config.yaml
n_layer: 11
d_model: 384
n_head: 12
n_kv_head: 12
head_dim: 32
d_mlp: 768
vocab_size: 8192
activation: "tanh_gelu"
norm: "layernorm"
norm_place: "pre"
norm_eps: 1e-06
positions: "learned"
qk_norm: false
attn_scale: 0.177
bias: "all"
tie_embeddings: true
parallel_block: false
init: "normal"
init_std_qkv: 0.0302
init_std_o: 0.0
init_std_up: 0.0302
init_std_down: 0.0
optimizer: "muon_variant"
lr: 0.00656
lr_mult_down: 1.5
beta1: 0.93
lr_head: 0.00786
grad_clip: 1.0
warmup_steps: 200
schedule: "wsd"
decay_fraction: 0.567
decay_shape: "pow"
final_lr_fraction: 0.1
batch_tokens: 65536
seq_len: 256
doc_mask: true
train_tokens: 315400000
steps: 4813
dataset: "wikipedia_en"
MLP neurons of a small language model. Each row is named by its layer, matrix (up: input weights; down: output weights) and neuron, and shows model dimensions 32-287. Each number is 128 + 24 x the weight over its row's rms, rounded and kept within 0 to 255. Numbers have three digits each.
Before each neuron's rows, "fires on" lists the tokens most often at its 100 highest values on Wikipedia text that the model never trained on.

fires on: "in", "n", "le", "ri", "li", "e"
L3.up236:170106142113107140124092096121105157185129147137147105134142115114132119140119122142116154148104139125121102151117094145082121159131091162115191107134146161105108212145181106147127114128173101098132099153116140105138137123113105138123154148138125148087104112141109123162121174161140088164155174131166097088122110114103102127147148153154142129121150140137117124134149111132167111138095135119145098159087129122141131127129169081128111099118113157145103105104165145134123108129125161162130098136099102128142119095142110132105113154132109146102087125139120124155087120177067109167134132145106147160107142135139128120140161114094149164121089120148102129134136131094099134169125130115063140124137122164081101108157117109126102143112069133120126188128124134124135063103101141
L3.down236:127136075133122150132140093161124085150131102130143127104130094097100167134122103141087111087110129088153129103134128164138159121149133146126127108145155133126159145130170112088142112139075146091128145122150109105128116138074180114165119122126102093150104137066123081143135126129118135151140086123106146117155146118147109126092150123134151091161119136116096129116118147119144151150168134127146116100119140118112167123137070181104124127120113135138127134117186153132136118144161102103109143133138157150142135147114105099158120100128179150093145124131118112179162098119138158147160122128127091123128110119122143131100135097122162131097124136149143148109098133140129125141141084106150102116146130188109069095156077088112110121132139181133115133131161098160093142091089138

fires on: "-"
L2.up158:148127115158139153156124107172114110125114120145110161128163101133126120139139105133114169131121121158130150158102144184135123143158172119128143122090136119121180135115122173135141155097132122105141178100138119158147126127113108111115142129150141104124121120121114137147106109117084116136094113095131102123128123164153129102121122087135144122133104095108098112116131121124143144145118118134112151189138108139121187143120091148133177124119135118171136111112091109124096120180095145136179131110108122122124163137099122138122119152159114146114139103156102114101155116139110108107127155126148099133112135119122143133137101128105099093098124067132117138177135087147128154088093136157107132130083119124134117088063089135129145120111124118108162084170168169124125089106147093
L2.down158:172133155160121108178163108123107156128146120154175148098153140161117141154097125121116148160117115102163111118132112160131115128133131101112144111147132120122088116138126136128124084119174082108124128124106086109151115125106095163133117136134106118128107121122098099123105179136122106153155091123085117129126105173105125163145134147078089134135160085096106139100110128130140108152123104106100118113124162153127140124161054178125135146128112171161112115122112113171141138140136105182136099114110098146156137138128129110137112114106129117131147100122155132156129100146145143124097151153136098109126129115153151113088117153141124146068129133137130121153117121098125070115155146164102138121128144117104128148127130107141105136108139129138127142117119148199116140162148147

fires on: " B", " m", " b", " G", " f"
L3.up94:093134128104150140125150159114163142131107143130146140082136108087137154094116116144134122101117112106183119104132121068133161158156171167090106148165156106105106140090131164147136140102130125093132137119128135167149102128105117145118134132098139149119123134138129167159142139142134115115127112122138133116144154124085107126120109132147131144134128131142136123116108142117133090165157122113137129134149149137092156105129095109110170159133142166099147087096152141140114146129177122129127117133113045096179092114101119157151144113104110140140117141126093110141143133131153144183143123139116098113164143160127105105115094092097133187128116133138106086140137102155086110127144151127112183087130109130181095133135115110130121139104188097102141145148120081117111130107122165
L3.down94:178125110157115123087099089118120088131143146156109108102134114094156102104139115175106124113119119148135095116109132160145129150107132166107102075143103150109134150154157134147136105150125148137130092099092129123113172147150140134130134138172080172151131126153163121109142129067150082140149152129107153111138137108082123099123133102077122128156141183104140142155096140142100144106123127137112180176119140111137147136129139112113121196121108090128102141154137153140169200137126132176149102125139144122114128133151139122108137157155116154119085132145127107094123157123137114101121111115157128107133097095163149079135118150102121103112153135152139172116138137130088174126094128175153145096149112170152152113108125115108075165139114143128161140094103160158126117138117134

fires on: "---|---|---|---|", " Dr", " by", " With", "With", "with"
L2.up659:146125062140147143096132133103129147163108125156070128139109144171118120107174159156145122126140132109082109135137155089128090105173138150139142089130076141132100147141099121131109158109129146173115152135105192129132157124134129149145130125117152118078155133123138148137155141119101126107104132125102139133115117088171114136091125056128151116131147157090085136134104127116101137113138141144094111151146166111136106128130147087157127100124111119137122153180163109088104094121123119133130158146126094134120094146139110091133099143156151164125117142105113153116089109139120173106127121082116073183144111121108125173153086151143125141135123140100083109139109106144150173134118130149134122165095122146118130176159112104144156143108133180110146090118113120112107133170126134
L2.down659:097118149127172079173164159134133139171097120150126120127117106172117105120141144141121136136137114117130134100081083102149084122129148127128097104120094102146122110094134130113144126107113125088163137150075094119137137130083150198161117111110096099178123167069163136106139120103087127134116140113103148160144116171157114118128105101146137111110116122123129091121130114160152166095152155090062083150114134172091111160140117136105118100117139123078115097121145160127121135107158151154101156164108135130149106126160125139144100131147144125113137154108092119094108095117145124126158155161140165164114139092109170159138132158138175134148125148085081109142130111136133138132138125156128160153075108118153129130100139112121158111157137134130169138149131114124121113151096145

fires on: ",", " $", "s", "–"
L5.up152:147133119113092137123114132126107128153133120143140130148097130133063115140127136129171127100101119114096167094125141118120105088114094083182145114164111092151157106122163127154114122089104108102145168117127122109133140114119076135125102112146136178168161082104130152132146160107142100137138115145142148107133151147115159132143122128160128182103121138097123085113116127116104124078122124115130123104102124124147166124103130148124127155164141142121122182133147100098119106166162121076113105079125108135125125130106100156090118085178100164107121111124182108139128163138133063146101111138121123136142144118105122128126083153117121083098113120115095168142141084133124164143148161116128162140108098115157199123133097105118105164165127148157126154121168155119133117173132108
L5.down152:132134132141165118148140129139152147096089137153131119114130133112113166122155076095132103147100133147142159104129136121126120159139103105130104092164084154140104149153158147107070114171122110116121163170105074117095104133151127129095129181131141119132133134113176171135085107126142098110128176132124138126162122126082134120137103088153129130111169088155088145117130145174097100108151154143091168162129144088131132109113132116192107140106108097157130117199091122155127121120113153119163099133115105095138085116155094116097115156130164104144136092175146141092150105108163118095139121109161115130125107125084130137139107185099101121130111145149118136113136131126119134149122136154097096136056136143187151120132135119130133119132121127079127120127108107115165107116115124

fires on: "al", "'", "ing", " Is", "s", " It"
L3.up212:102127112118138167181121132087153133103111124162128142147105119151121121097127086106080095096121102123105147145091140151179112101133157159146150155106124160136122151105119159139140135136130147127160166116161154139130100119120143140156115155128135109069164112119119108118148101107129178111152116108137123079123116152133116154155128123112147151157154142095115119106139100155112136152110121041112121135092145095133135105153139133145111078107139146130134168156096128090165124087134114112132148102113126172165117164148108130128133129116137108142159172125167140142102145103115138133111152129141118092081087110101094141104182107133125105126120108157120114110145126138124158107127133167077120093175158119154121163143126125132094129150136117133141098145136123180123140102137116
L3.down212:119123116164102137135097146114122198119046156126131135115133084111136133168094131157101159096148152099092153069139134125139111133173116150140134144127134147132105173171153136101123177130143135164076164165155132127111131162121132122200163089129144119140125082122109102090104155106096136106119128112142158103110152132133110151100125117133137137133093163113130131155132167075104127137112147112130114124130134129109112132141141096133129096144099125097117141133120147116137102126146164105192156146132113118126084141131104138121159088138157144135113140143135149099166170126140110120091123136173118145111085119145134129148131122111098120133091092147147139183121138142129124091092124165119138099125128121082164114100145083076161135100156140130119155149121169122111101141140104

fires on: "ly", "ally", " originally", "ably", "ically"
L2.up748:152100107122125121114138150086115123139122113113125144143125139118100109119157094083130127096142156128110128142098107122125131106102127103142137131130115182178116130117130157135137123122126128122118111119142101093160110134149118120134106152142135155121108139126149170106120133143123103130144091121137128123097166112122130107144106075132159134104112123119122145093100099086167125112116134116182146118124197127172133139162085116127158126095107172122100113072086102123126167103079143108117145150083122173124160112091104139139151132203113145171145117109121149069154133088122110149112127158134182086137083169079126121159106112144095134124101160119126144129159159104075070100160111143160083097100128072132132129136164137145128104125103117153105105193148161122155160165136134
L2.down748:119157093108126121154101107128140100111106136116167153113131151143085120123150078121127124118153076167134164129119157123127112085109174124151102115132117184156121146110115151199163120158123080186117108139152118095145142128141131147166135100145119095080098099183126137091130082061099121115142144148126120111104151133122141122148156091113122125109149132122116126143118110099110121086099111137122133121129106128140134135163127096168158147122126156117147131129131128148151135099122116111106105114146120123140159114132136163131156116148161171121143139122125160117143126085130139139116135130131151098098123147128098136164125114137131110101139134140062146144156128143118114149108162142163086106096167111142124098155132129147165168132166096059089137122111136116125164120089127

fires on: "n", "en", "ug", " co", "d"
L3.up117:115115127171138106128125166168141118126130153103159157105124174102151148096105144115150132115105112129133147114141100104138158113099107134123112121147144122139123104125148142176176120159114092107092141187102122107125134120122077115135132075179092117151123128115119129146105177173136168089135152161157090143118151135103104106109187123134127148138106113161102111118135141100143108118108135094109149105122126142121089172148128111120091129093134101066154141142135119126135116123165159142136117117180135140133119132103123139116108126071132132163133125105132115090122127170148157146120144128141147154186166120129115090088147110076106140133117156104147110114090132139137112112117097121119151134127134108144150143135153155149141177089107112136119141122106153060088140137162138
L3.down117:134099113159137123127156135096153107090114089185123150144148135139136144141111135142130157106105123122116112105109120097111119124161147120111156137144061076116122083125123134110095180132141168122163157149111132130130122093139153101150162153125172142101144154152104122157125114120151119140104091157129108125201099102157147116117130121104090152130137099125126144131141122097118136163143124149171128156100118126124166103119107129101128093132125119152133092094144059126140156110097146097089144123138086135116137140101117119150135119119165158098111139130086180132157091115107135130116086140130121121152109140140110102148054150104118074113114149135143119115109158146094148146145114141140150117157164122123098107129149173123101136116175130119092144110146163115105210119152131

fires on: "'", "."
L2.up407:164140100147127105143103124114127159114139131124126158141194137121098137168141138116132197147113085116124087171129166106089112111114112122112057108125151081087160127154163150085155126151149155112131168159129152136134104127093091091130138099172139121138093116133153107111132129163090110148115097144117124153152121127104141125124168137117150115099117146113130136150121151157153113179137094123138158115153128146137139108090108142159134119094120128165126152112147142157131124143132121127132148141164119183138118135135099126146117149151085138096164101160130149106148107146122116121115170124113112125151113127126102126099116145132119141111137120166097103133099131130096116110083178120142123138100098144101105110107161085143127082113107148154118125118119115093107140139119137
L2.down407:080128098110103144116112124148132163108120127120121075120096111145106096139175079172135146098114104122109169157148160112140137097124131151097081164116157119147105129184132108135113131096149136136132094130124147135116145078164101162123108131137160170116147134120151122144154141127072124153125157111164151111108160153150142137097127146143133081098096091129157144135126112103134100113156132131126157151062078103136141083170128136100123106149140167146156132115141122117126153112117136138143106143139082123114171155148085103113128131131186103108137154095113153120140116067151113119119089164119146110145105143137119161103163152111089118145081128143115125149119129152115102133107101140119128141140077140097081143134138162169118146116162131128135114143099112121120145116123119

fires on: "er", "ri", "li", "ant", "r", "e"
L3.up317:124111095110117178106092118159108158118100146139176178155132140135144132102108097124118163153088126107091141098128134110136140132087125141086128121143141141134120121139120111156135115158164124120097096136115133122101143141123189157076152166095103127156119118118106104093135144147118092139134139155114116123152136146102147151150181128126138122108174134128148129093125119096160111148149140121147151132126144099076123174133143091141131105100184151131119114127157130048102120131128166190138150115124120131106173097114114141139130164093152122066117107117143148093130103142127170102151106139100145125108154160134101093140131170086163149131150128132106149159107102144155147131180127181131140113100125099081114120112123074148112119124110120125168129131128177122111087118129118
L3.down317:089129138126098149133120120129141150153149122149116157129140102131119104114176136101157143120115098139167120154137112155101138144141121137159137119104101150092181109111120151125168097144158074187153087113116162067138142134140123112138127133134124131138124081124153130110131107121131151093137131158118142117118105161106125100143135141145136091162131157114066148136094105111100124128113177136186157124112066094096115109134138154171104121142116094129142092144172109130140135150149129130145079142080136131112152167108166135116098101143126134112137178155094140169094089106122107119159144146160103160138172158120123121124090120159111113133084135106145109159130133108110148098130127098131148075100144167151164157099107106149140108111154096103106137135104148112191138117123150

fires on: " as", ":", ",", " both"
L2.up651:196094169135100134107114128114127085122184120118108145131132135122100139135147130130114112122100151092134103130151106094117109144126102124144118139091102138154096129146115130149114105122118118102131168164109109157109094142136179098149142111173141104130153100112138084108122110108135115149140119115154088127146121171132113112107115122105091113126136165115154113112127071139110137109161130116115128136128128138139109153167192117162135167125103134176185139161156133170149136135117147150093127119125150168117172122144082123121074121123142099150112131150157121126125112088153142145103128124118139099141170108081089107149097136122147120155113163139117069131113124175105116099151120132133147086075149121119108093118094116171071126046082127152156083115104154162146083137142150
L2.down651:111129102118147142142119124110131104162114131105143129115116066134089130099146128144150124132113077147141116141166141101144096121153131153128119171115101127126148141102133126111108153126166144194181047145096099125128111150163134143157116141111124129132140130118167112167128143125119133118135154135111157118118148111133132144122117139118118142152122121162107129144123133078071072114142116145145139096101104104129135076125157137138146097126181120084125121094135150151129155115157114153153133124104152134136150131121123095095135137076130111114118101134089121090160121121093099129138120130138145143099143135124158107158080134173133119121108125144135130098126130155132074124133154119112138130113155134090089121123171144091138127129125092095119163144121130138137108162147104

fires on: "s", "'", "ly"
L5.up288:131147109125081109140076174061106131133096114144165124168132115158090126103135119111117112108154128181143124132128114179130051147103139124133163148160122124116115095054095108131149105135117131118088139141166164100153118132145129128148131123142130137115171115116134135129148120131152154117090170120167127085090120107104124154120162104123114130115121146139110178157085171157132091135164149127148131099095151147137127114060113080141117114144124129126156135123112099097120172156132135138093145108117159131134193182121127108134153086149127134118142113117115117100166131116085104097125141145154108114150137117105114143127121113106142110156118166128133131113155107096112144130142160108103097092117149140113170110129160100178136097143123142128127146145190149080129161106150146
L5.down288:133130095170162098124119132119177127102106118100126141084109181111125119139132084135118165131164105120115133124127135133134150083115113168127151129116110107111115123112134122149144138139121140134103107141105105124118155113148135106131126135121163155133113133127121057130164144116119084143148139169132113130102162121156118142151077107108136165125148158108204119149117129163180090131134074132135142124131144152135116154135195088142122137128134115075114175124114124141156130144136075136139113143186148143108091145163153196133141124118151126132133138157146140135122126134098125113141139149112143120130084187115112162155146143091094095113133126124170108091147120100140120159146110100148149166150090154085117128109127118100130121163124125144133119128136168124111094157121099

fires on: ",", ":", "o"
L2.up623:176093142134139125138137130125134140099133126124125101085107135155129124131139102105126101153126115109134115150143114137184139113121087109129151120109116123130123101168128118135156135124140092093129160115133076174113071113119117117122157088103106122121157116134125146121157098132112113177171151118115149152103126156169143128147130078147136137145183120129175140085112110104118131151144140099128140123094135179111059143106131137148120144129167123123171197083132067106132147126117122102150134139124113103135111154148143143154140108144134142149123158135156159132114123151131141111064109141141134144131154127149108145130089081112115088181109163074124102141084134134153147092139108141111124119103192156126089133135146118128108144128093157144122117147165141125153117180161116
L2.down623:135176112102156144147111127089128116147134127110169107151096098105100171148186115132090128139184122115111182164066107111118152127112125130113148116153108112141130098155145152131135166102110171135152138145124168124097162156146165113112111134126174107134119104124130160123145154159158118110128132122152118151088138142140123107083144156147131102125092126158115127084117109138110135076142120164109093093157099098108165105157092124126114127125141092119101123121140125146121107143157140149165128185183119135112128082130137070113137148115154101126187127125138083107115106142109159133116153096121146145177117112117137084139119118095108133088146152113100138140145125137128122140130132126123151125086134132115134122106135148096150132106126077108117122169118118134138083115113110

fires on: "-", "s", "pot", "r"
L3.up527:145163130135140135133115162142141112151166179135178116139130112164137111131146128110126132141175125130112139130095089125129148096125134094122160068139123119126127107118086164096160172064125145141126114188104152130106148114110139118127152165120062112129132135141100134160152096163119098162105146157115110167145150183102139117117134189116083132091154147133172132129148091136123115162124155125124120137138133119100160143120125136108136107106108140143149134140123133119134115146124111164138125140110119109158139167086114136211133144123043129148121158154148114094156123092155097175159186137151094134177124124131097138156166127126142125132126147140114110133121132127110133159141123145126153070141137093142120149126130113137107145139130110138126174101120130101129130149112147
L3.down527:105110185181150105144111132129165099156102093098156069139077146099117110162152124134123154145149155089183107119123117115102150087146124119113064126099155191139097148091128148113105077161162132100146163145135104095148094099107096123144121137124126123110121115157103143128134142118161116176127129158184135132160105117086113129119112131117124167110133140121159120117125146078133106120156151094151135177146125122130139089134127126117126149137117149143162093100102162170103118145148124118117138158142104155145106119124126117095127140113171142105124125111151118117133146139155169115136125105134119110140141115133128144106130110153113127075135112113135125112099140080057124087136129118147115167119146118148159155168144135174174130157124119139113139126159116158103138132150131

fires on: " in", " as", " that", "'", " In"
L3.up607:154133122125115112163100121141119095137078135164135176152152152126083143112142113172138161084150095121146155133062094157144118142128109155106084159060109094128161148118108111125109149141153118145114135117101119138124106165112124139137115112178130157122138065126176135112150089146144115111102118153155116122126133186122082114097128142112148125110141136086131139143159147157150163133089128104156145153103135102200141127112141168120122096143118130114077089124135150138184146165121113168133138071146148142122093121117092146132110129117124115137129105108131128128162147132155090132141113096128126132129132171101131135125166119149123141123130105137092163132153133121096117112091136132165108112152138174068144096114149115165103095113123155104153120165145132114092096098138148
L3.down607:117135109139136137128116128173152126116122101126096062091076135111174133194112106113138126116099113126129145147184129095145118154161100178156131113166186152169078150109117126137153133135074136120154154155134107173119143105156156105138123090129133134073131143162107124112146138144150072146085136135155140146154118128119138133118111130125181163138161112095112141147141132172118128118159106106115092091156160118109109118144105112135108158129125128132131119101125130094054084066115138119137093147141131148114145159146181113109158152136138141137079161119131128150145126129142156112152143133110130155144132111146096159148109072155150126150124161100139127152111118112129141143125178130123138139164089109156145148140152108130142122153138070121120109091100121111129158146093067

fires on: "'", ".", " |", "yl"
L3.up231:082138111144131146143129152171140112135128122115110146143105090128096095142179101123134156102138114111116129153096150150125073135183117121085149130136114107100131105122159167079121131084137121178135133117100127143127124079108124119134096121111128080166141140099160134146104117174146129157111103121144127087145143130122110151133117140147160085178128098130121142165114136124154136130124126139147148105098144117119168102122095165106122146124136118132097147096156180164126142118140079115149145094123066123092153125136115115098115125091101099076169096190127101138135159119088124143145125165152133094131139131126128138150185138148084140129132117125134126124149142122105160091129138123129141107126107123064123122121121139154123156142107071154191109103147149095140137109134141
L3.down231:127104086114087137088147115140160130150131139135120129128120139108147125147124109120136123082120156119115166165128129134142149144091097163124134092131138163128120155168156102140136124127150160133114115089180135088136085063159105145190136115122129171132159166160107167145140144088128114143109151137131151145137138110143131149135104120134138103098127091123112120138115128218136116147156083102151145174119105132140086098199104162114156130079148129162147144143130108134186124118125152122124083147130121104138117170135182152126138165117149136109117140132141117094140075116139131156158118070109143161122105114168102124099091117163123171162076132130132111099130080136193073134118115143152121148152121093148148137072132140134085096131111146131123119146135103099127120140137096

fires on: " ", " P", " M", " m", " b", "M"
L8.up206:156137112149138129167093150097094110135123102117138115113133145098139150091188161141143096134155098100167123110120155118126111140132135125084147102123163158073161116157121136116150115138099178112154130111171123121117124168159146107095152161120133113122148139110111108116140074143114128131131109120205156132153126075088140102123119076149133113114115128117103109193141163112126121107132102166130157156172112166115100111061104138125099099109105139134107129113135132129161128093130148111101143136103140120155123127096127182096126095103081106146098144131119113122138132089104165179147089126151148123183119131143097122154127132133155137164119128068143145120118146136145161133136123148156147133124156138175171150117125132083108136132155097118130138205126094160144117114137111
L8.down206:122061097089135142160106152137144148095079124132154171129106139131142114109105185175120154095145102128120118125147077119100126179121126160103076116113072151150114158099132166138125108144104159115111143171123156069108172139150130143131144136124116125152117072144094129155138149124123143124098144129159133100183104112108124136142140108136119125155169134137120140128144126105141121116131122111107167137128119142134151108102119140133126138098124131161092099126128103125163151130131169138146128125131170125152129114139115076147157101168141138074093106109128169142116101112179119115074105121146126109132136114155144121117122168128071136127121139086168147142146131132139132097158116104101151077137126087101120135126167149098137141098122100106138140114101149100090134160108134

fires on: "s", " his", " the", " her", ",", "whose"
L5.up289:118130114133140130154122137144133159114143089150171118170139135137107161112139157170152119142147075129140159106124134145130122111152169143158110129127101103139152122098138128090162122136106125090160124076126093123092113112136143164077093108135119116101125131117139094089151139108136108171133136118107092128119145177147154091107139110164151157133124091166128114126141128153088106084103095148140113138179114107168159124143145130111132108113119125086146175145150171129148112136122088099118074135111120076145137106099122149118172145141126077085126124117138116111100140167170124154090156132097106143146143139158117092119138125149117142113132102129115142156113119079101120133125125093132114129171135094120133148166118139168115134094106124136156150119149135138123148129179140
L5.down289:137106149115094112132081130101124121155130151135139147112096145126094139121130126139156146109117206123141124133133158126154140136114131133175150125104144129116087068144143118115143153123107105178133146118133128189111126127159135096149121183126111082139124113100131121132129151136071075124120125084121139155170080144129163145109136098118107123073126118137102177110080144120152139106140159170105126121167155140139093193132138143174107105127103124143148157141124116126144085161127154167169157096155128103139091118113160118112138153138128153170138066116076163148137163196099103117106133154135118133109113106147139134128110100127112116175121157158080141138131114129088094141152153081151153145083130152130094120140103111102068133144123140116103136097104132115130159171169117

fires on: "s", "r", "d", "man", "u"
L3.up641:182147159184149124111120128089138084140150125137146115134115140089097139153158162131154128134143097138090130117136142102145109131140136112100115124123103187107113123111114149121149111147127154131170087081088143143121097146137126105159134157074165144106150114140126136115117139119129073113098176113135166129150134166145141141142129140127101112151144121090177160147129126125109118153160132087113108177113158129109102125124130105118105092093130153151099156118111099117091123135141106144150092109102098133144083153084147108153120143114099114136128154179119180107127119145111117137160090179097088111125134104159141122102145143150131086151110148120119143149119155151125127128145078133135090144148175112143148156146155090094134097142122127126116141118139097137137157153100151
L3.down641:108141130109103166109106104110193137115112141118156133124151164145063148128130131126080120146125124089129132127121127118127145096120145073145110124112135147138122126180129122138118187108130081102102137160105122152119169121147127125165163125120104127150097120146163165153121155206173103132069128156189110130149121128131138140151145152151143116100091170159158140103117113136181110129096130123123126133125152157099127188099130086092139139160120107149093156113138120125139109131128154148182129152152140155184109133174082162091121121146152106085122105152132096147128127170174127109081132119127103101150130133129157152141105097135067137115130105110129095107118147178152124105152126129102131103111164117094089128187155094097116119123128099150139130110135126132136094139106142

fires on: "s", " as", " de", " like", ","
L3.up245:141155161136087121130092089134116127142120183115128128150125156091125128108135124117156125104107130148135125162138095116122100129126109127170125165152072087113135123113116128107141108142126122091128117150119130147102128160170154122160071167116138130168097113143155141125126116134106111168145131171132115134108169121193134117141155159123084164126111133098137152171117134140111118134151144100142143129141134166142134113110090079114076142134146139150152141100137105178150113137138127144139094132124133071086124091158115110126111105155143101135139102132124137116124101118127156123120098121125067111125097166119125146154106116113120053147105132123079107119119124166139111134120097137138118129077143076132134129117121121083096140142107148133106132151137106124113115156130130
L3.down245:119135104090116156143142120132135129165112156148097127143161108103144089135160146134165143145131169147123113126116119120114119131145112091123169130128090106113086145116137138069063105086148082129134146160129130110105071067117109156139115149126129103137134111063097107126113131088149131119074143128124115110137115116138118133131130152110154105124104102184139130114134155168151174114133144107069123125117106122124177153134119122115124126152152151147129122113111147133102150117145139129130124132196148130112087134135118111128117107144119137124157160112145085138098151150144139122119155137144135126147129160147124128132170161125139161157118167127085110101152121112124145132145103121135166106074107136151149115114139108124118134148137096120128175109115109149188117098162127

fires on: "ing", "en", "ish", "al", "ed", " cut"
L2.up408:114084131143131129110096152126153115168114133099145123146087124127148117127124113128145143115119125054140155123092194114157106110134072086159187134108124120154123109155125101108112162152167105161140127120165148117115115166133154166138137139093136146100168158136108128136108098099117126114127094108143138135098115145128122135110126128101115132136119104122115124113142115068127102117146099109142091107127112137131159101095138119123143102143110139141116134143136113128070175119182122140115149116133147125125092165147117151110147140111109181094143105127141088117081139104118136086119101160106103146110154136088126101119163140134146153122125139151148115107097156143137148102150101131081115090172196150103137154181135150121117107125159107145144101177133138118107146121139115
L2.down408:132066101132127111154102140120116150109139184154125144107159147119110154110100118135077113132106188154094134182111106159121142114150127121141129151178133143142141122117128120122093121078112138146130161114138147111169141108136158129122169115061122144105115162111112110132096155143141150110141140101130125126133108098125134115140102132130138120146167138103101129142141111114108143133148128136077140128118163154156118148169100138109049119161090176091138165127110149163151154163099130119129114121108132137128137063154129145118083150147115112129114149141117138141107155127127110122099166131187117112103140125143154109099146063131153115142147128121110119121183144067127127135185114140131114106117117111114124143112138102168145136149129146091159132131124132095117141095078106

fires on: "s", "d", "ing", "ed"
L2.up208:168162171119148103094148179106140129104122147154137083127108124153071085159108123124122087089142118181105156130123145123114140147122133112129128123121116094122160115103121110107158115120117134131118122124124137151084081145119098096135123128133123124140162120171087124166093162127112117115150148143138138081144110089159178135104147132126154111125132108133100176152156170130114100159099137102155089132134151156158178168075113101126133139121089094127199134107127165132148124127130149137116131137119117077176119113134136122166150207109065148111134087121116167131146105162131150138093146130151121198141113117128130130134149116154086087147132110116159136100112104125100132118130107125110136102125123148071151137078147067133131114143097167155173148115157129123147137127135168
L2.down208:132139130192120138158141136153138149082133147152166100146107134107146157098134130068154165088131129134114102136129150223127131105102118118149114151137122150160119122168108154100108165121157109094159146143120138118160138127148119146134135172082127088120110116128138107117101109170152129118090131138165089086146155128146114140151150126107125121160186149140129095095140100139108116166123104116118170087133179142121139137146129098096180138122146156102126119123157160148164081104137086137125133085161159112155125139125119087098118158090137090142154113105108144112151096152147140084086083140122104124107111115137102111096089097122130150118155137166122125149149152147126162097145132125123118144154132134086120132122130104120114192116157130110151137138152128105120137106080154

fires on: "-", "ing", "ed"
L3.up369:121136147133157118136071104156100106157176149167107162123172110177087125132133104107129146167101104131107084161154100162166167117123154126136118123155139123122188166103133122157153106133118154111083147175141130121112189068151114152150135161131134085112130089150135160114126103132102095134122086082172135135148151141114154111105115133142098106098127125130118127114149145133091148122119130129158092131134153163121141120150117165138152096132125126115143135092116083219112088158141129129159123123134105117146127151161157133157136138123115129173100108148141138125124107157105097153088128177116078111127145138109127146104142104093109125114156122148133087155146120106127124150137113148119133110152109126162117132186129109106166094133117111140150119171132178122128144124134125
L3.down369:107093106141054153109149122143119159112089131157160150141139158128172110104159119156140096167126140118177134162111080141106111137154131138151122157124129142145114134125117132103170125120123148163141123102107114181160142127122110101109141124134092125138092183142122087136118130169167176117159104170108112106125099103142069096131157160127088170115134120146127128166123125155181104121139122144138139119144130139135107120099136145162104135106110141110147114129133134085150165105144106085135167147119114144139136154116106136112115169050101125106123132104096118121148167135136113166135120128135093120109093131176135141149070189122131091149116146064130146119098124125151121122126144150167096148143110075111149129114144117117101132129150131165166131108114111127135163145105099

fires on: "el", " Athletic"
L3.up717:116110102129111131137135118123139124126168144148134172122118120146145144138109114108112137141137139091177134102122098167172154129101143108116097140134138105176130085106091102145133117117104132125130115146180141179152183110124138161138111100126129135145131134148148109111137118146120144164201092111111112070085153150146180111149103161166109146154075139121132131109157138132104166131147103131135162103124116124129117128154144138131123106158112094159116112144148162125149134113155093071115150079133098137119124115124093129157130128122076098123119128167157149114181084116150114115145134107146152130150114084130170103071112147109125121134108151077102111102144100096125099101131111105166104132147120117109107132122147117165159205154114127117168114147128146096122143117156119
L3.down717:152125126123125138123117141106144135118120141094107118093169135126097169156120134126145136113123121135113133109139158137153117154097141136127119089142103126121164124088100096143176142122128087177177169142146116104149092111083128141143092113111138100092129143123136129105117155119164124101094168109149140138136140138130093139108101159151142077148140116123078164141142138109130139127125191121113149127099103106142142141074127137071163089119100098107143123106131070113113171095117124146144091118123149135115132140145171139135093132139187108147122155120138113139139105154121147095095152089136097129072157121117120089168105114116093116160094115123162117115125109150149103135138134133099131104136117146184090127177157158154144159129107170141138140107128088111076140153123147

fires on: " ", " ex"
L5.up548:146156109100092120119119133141085093168124100144105130113105097114118136139102117123115118105161121130079084130134107105103144135130146144148090143071144121095101133141118118134092172096140175119106121134133086153148129146131072122113150151178144149150175140104155108126095140097116139113135118144137151092098110119122142115100085134116100161107197103086086163140110131099186122137142117115131077115157130086123140081111111075148128097135175130163135104107153109140123113136156099187087123106120125113144124138137114111162175107163190138166144155138100130120129116127130130120108143140148107120123093132145162147136115136152132158175131107105151171181164075102175121113152152134146153148121110155124149158137101128143102102139184127102121136172136123122147112130110099
L5.down548:165156112082108137106160153126147143113137134104137157103135147086139124152121151150132107148115135102155184161138139135163099129145137117119137151148088089139144151107128166144150077115132109157151162100130155112120152115124113089149091078127101136089114154121121165104132111157117178133109115100132111140148199129125168116126122109098137110141113116125122111149136095055086113150130158151112157145164117146109116132148107159136111139140158130155139151143142132136118116061124080148109167113153147119151158087160171118129125124128139097165133139114192158122167095110111134138173176122135147095171115130121143159127106131116121106137147096111171084129092125120119078130122147107111114135109121165128113080078149132160156133110148160122093149088137110164132135141104130